config.toml
hidden_size = 256
num_attention_heads = 2
norm_place = "pre"
qk_norm = false
init_std_down = 0.0213
learning_rate = 0.00891
lr_mult_qkv = 0.7
final_lr_fraction = 0.0
batch_tokens = 65536
max_seq_len = 512
MLP neurons of a small language model. Each row is named by its layer, matrix (up: input weights) and neuron, and shows model dimensions 48-111. Each number is 50 + 10 x the weight over its row's rms, rounded and kept within 0 to 99.
After each neuron's rows, "fires after" lists the tokens most often just before its 100 highest values on Wikipedia text that the model never trained on.

L2.up411:43 51 51 57 58 45 39 37 67 64 44 55 72 38 45 45 44 49 48 50 54 44 41 58 66 38 38 47 51 59 53 56 48 63 47 47 43 50 41 44 59 57 55 53 50 49 28 60 38 41 50 58 42 46 56 40 57 39 57 48 53 38 48 52
fires after: " Bra", "-", " Al", " Ro", " V", " O"

L2.up29:49 59 52 58 36 47 46 60 67 69 47 49 44 28 49 43 68 34 45 57 50 49 40 38 45 46 42 45 57 43 48 45 47 59 29 46 44 53 57 56 57 56 63 59 44 30 65 47 63 47 26 57 54 68 42 31 61 53 52 72 53 45 55 43
fires after: " re", " ", "g", " Re", " con"

L7.up930:44 53 49 48 42 51 45 40 82 69 57 46 41 47 50 46 25 43 38 51 54 54 45 41 58 52 58 38 56 53 65 46 45 43 62 56 56 56 54 46 73 50 46 39 38 60 47 47 50 69 36 51 40 46 47 61 55 31 58 55 48 53 31 42
fires after: " F", "==", " f", "ef"

L5.up255:59 46 65 37 42 43 42 54 54 43 40 45 52 42 58 43 63 48 39 68 50 57 51 35 67 45 59 58 62 52 27 44 44 56 41 48 41 61 68 44 32 66 52 43 50 39 70 44 27 52 59 59 54 45 50 38 50 54 48 58 41 31 51 39
fires after: " Ch", " con", " C", " M", "B", " "

L2.up90:44 50 56 44 29 50 53 45 60 44 43 56 63 44 54 45 42 28 68 40 32 58 52 48 55 53 55 43 54 72 51 58 53 36 59 37 59 45 70 28 61 41 57 60 41 60 51 56 53 54 61 62 38 50 38 55 59 47 73 39 49 31 49 38
fires after: " |"

L7.up709:39 56 69 55 46 44 42 42 56 32 64 57 56 47 54 41 48 41 64 43 50 44 43 56 50 55 65 67 58 79 32 63 49 34 50 54 69 52 41 38 47 57 57 54 32 51 51 37 39 40 53 45 63 67 50 49 34 32 65 55 45 49 51 64
fires after: " an", " |", "e", "\n", " An"

L5.up236:58 49 43 40 57 58 40 53 59 46 59 63 54 65 70 51 65 54 62 62 53 45 12 37 45 41 54 51 56 48 30 51 68 38 41 38 55 58 46 32 43 52 43 64 50 61 60 30 48 35 49 46 66 64 73 42 67 51 43 40 45 45 52 44
fires after: "d", "\n", "p", "ur", "."

L5.up268:40 67 45 39 64 61 53 67 34 51 54 46 49 31 68 38 54 60 51 55 27 57 56 66 34 66 42 43 49 48 33 53 52 37 58 36 45 45 48 46 45 48 31 56 31 49 56 72 70 58 50 47 58 52 36 51 57 52 52 57 57 52 58 59
fires after: "ur", "al", " Ma", " V"

L2.up447:42 28 51 43 58 51 63 45 51 49 38 63 59 52 52 53 52 50 51 45 60 67 37 52 40 43 42 58 61 45 51 59 68 48 45 50 59 41 49 47 47 46 44 46 43 58 44 54 34 48 52 75 42 41 47 47 61 37 67 43 38 36 42 54
fires after: " Bra", " H", " O", " M", " F"

L2.up828:38 62 46 56 62 51 51 52 47 58 64 57 45 47 60 47 70 41 61 48 35 51 36 47 53 37 48 32 51 38 51 31 41 44 51 25 44 42 51 50 55 41 45 38 44 55 46 45 74 49 48 51 59 61 50 46 62 50 44 34 50 43 61 72
fires after: ".", ").", " do"

L3.up268:34 52 45 37 38 56 44 40 51 56 57 26 43 61 49 40 53 50 47 59 65 51 47 59 56 55 57 59 42 60 55 42 49 54 54 37 56 46 56 47 48 49 66 56 35 46 39 46 53 56 47 57 46 46 45 54 53 59 43 46 33 57 55 54
fires after: ".", "th", " Th", "ur", "ec", "ca"

L5.up716:40 55 47 40 52 46 45 54 49 41 59 57 63 46 55 35 38 44 34 65 30 44 30 60 62 60 53 57 68 81 45 47 43 59 58 47 66 54 48 42 38 58 36 63 31 54 53 61 59 50 58 51 38 55 43 50 54 52 41 51 48 58 66 63
fires after: "am", "er", "man", "al", "ur"

L3.up13:46 53 41 63 54 60 46 59 47 56 37 44 42 66 42 45 67 31 52 50 53 54 43 48 28 46 68 57 46 55 50 51 49 58 73 74 59 58 60 28 45 60 53 65 29 46 40 51 52 42 53 38 56 49 44 54 56 63 43 41 51 77 43 56
fires after: ".", ",", "I"

L3.up806:37 43 36 41 32 51 73 50 57 31 52 50 47 69 48 31 58 47 40 60 61 51 34 55 66 73 29 61 57 32 45 50 49 63 61 56 58 56 47 53 64 65 47 57 30 49 56 49 54 42 58 55 51 48 57 37 34 72 44 46 41 53 61 58
fires after: "\n", " the", "-", ".", " (", " The"

L5.up1010:50 54 69 44 38 64 57 58 44 70 57 44 50 51 57 71 48 34 43 54 52 38 38 62 36 46 53 43 44 27 65 34 46 48 56 36 48 22 49 49 44 35 48 56 52 73 41 58 53 56 51 65 47 58 45 44 52 62 46 58 61 46 58 50
fires after: ",", " p", " do", ":", " of"

L8.up29:44 34 42 53 49 54 67 57 55 70 52 33 41 45 51 46 41 46 60 51 43 44 55 40 43 46 55 37 52 35 53 47 47 51 50 52 38 51 66 31 53 58 64 29 60 48 57 34 61 71 43 64 52 63 48 53 62 46 53 54 50 62 69 49
fires after: " ", " de", " re", " consider", "'"

L5.up383:60 55 46 57 53 43 48 49 51 46 50 57 47 43 57 47 51 50 53 47 42 54 36 55 47 34 37 44 72 59 72 31 66 49 52 47 48 70 52 40 51 46 38 45 48 37 53 53 47 28 39 81 59 65 48 39 55 52 51 54 45 40 50 61
fires after: " |", ".", " ", " —", " Record"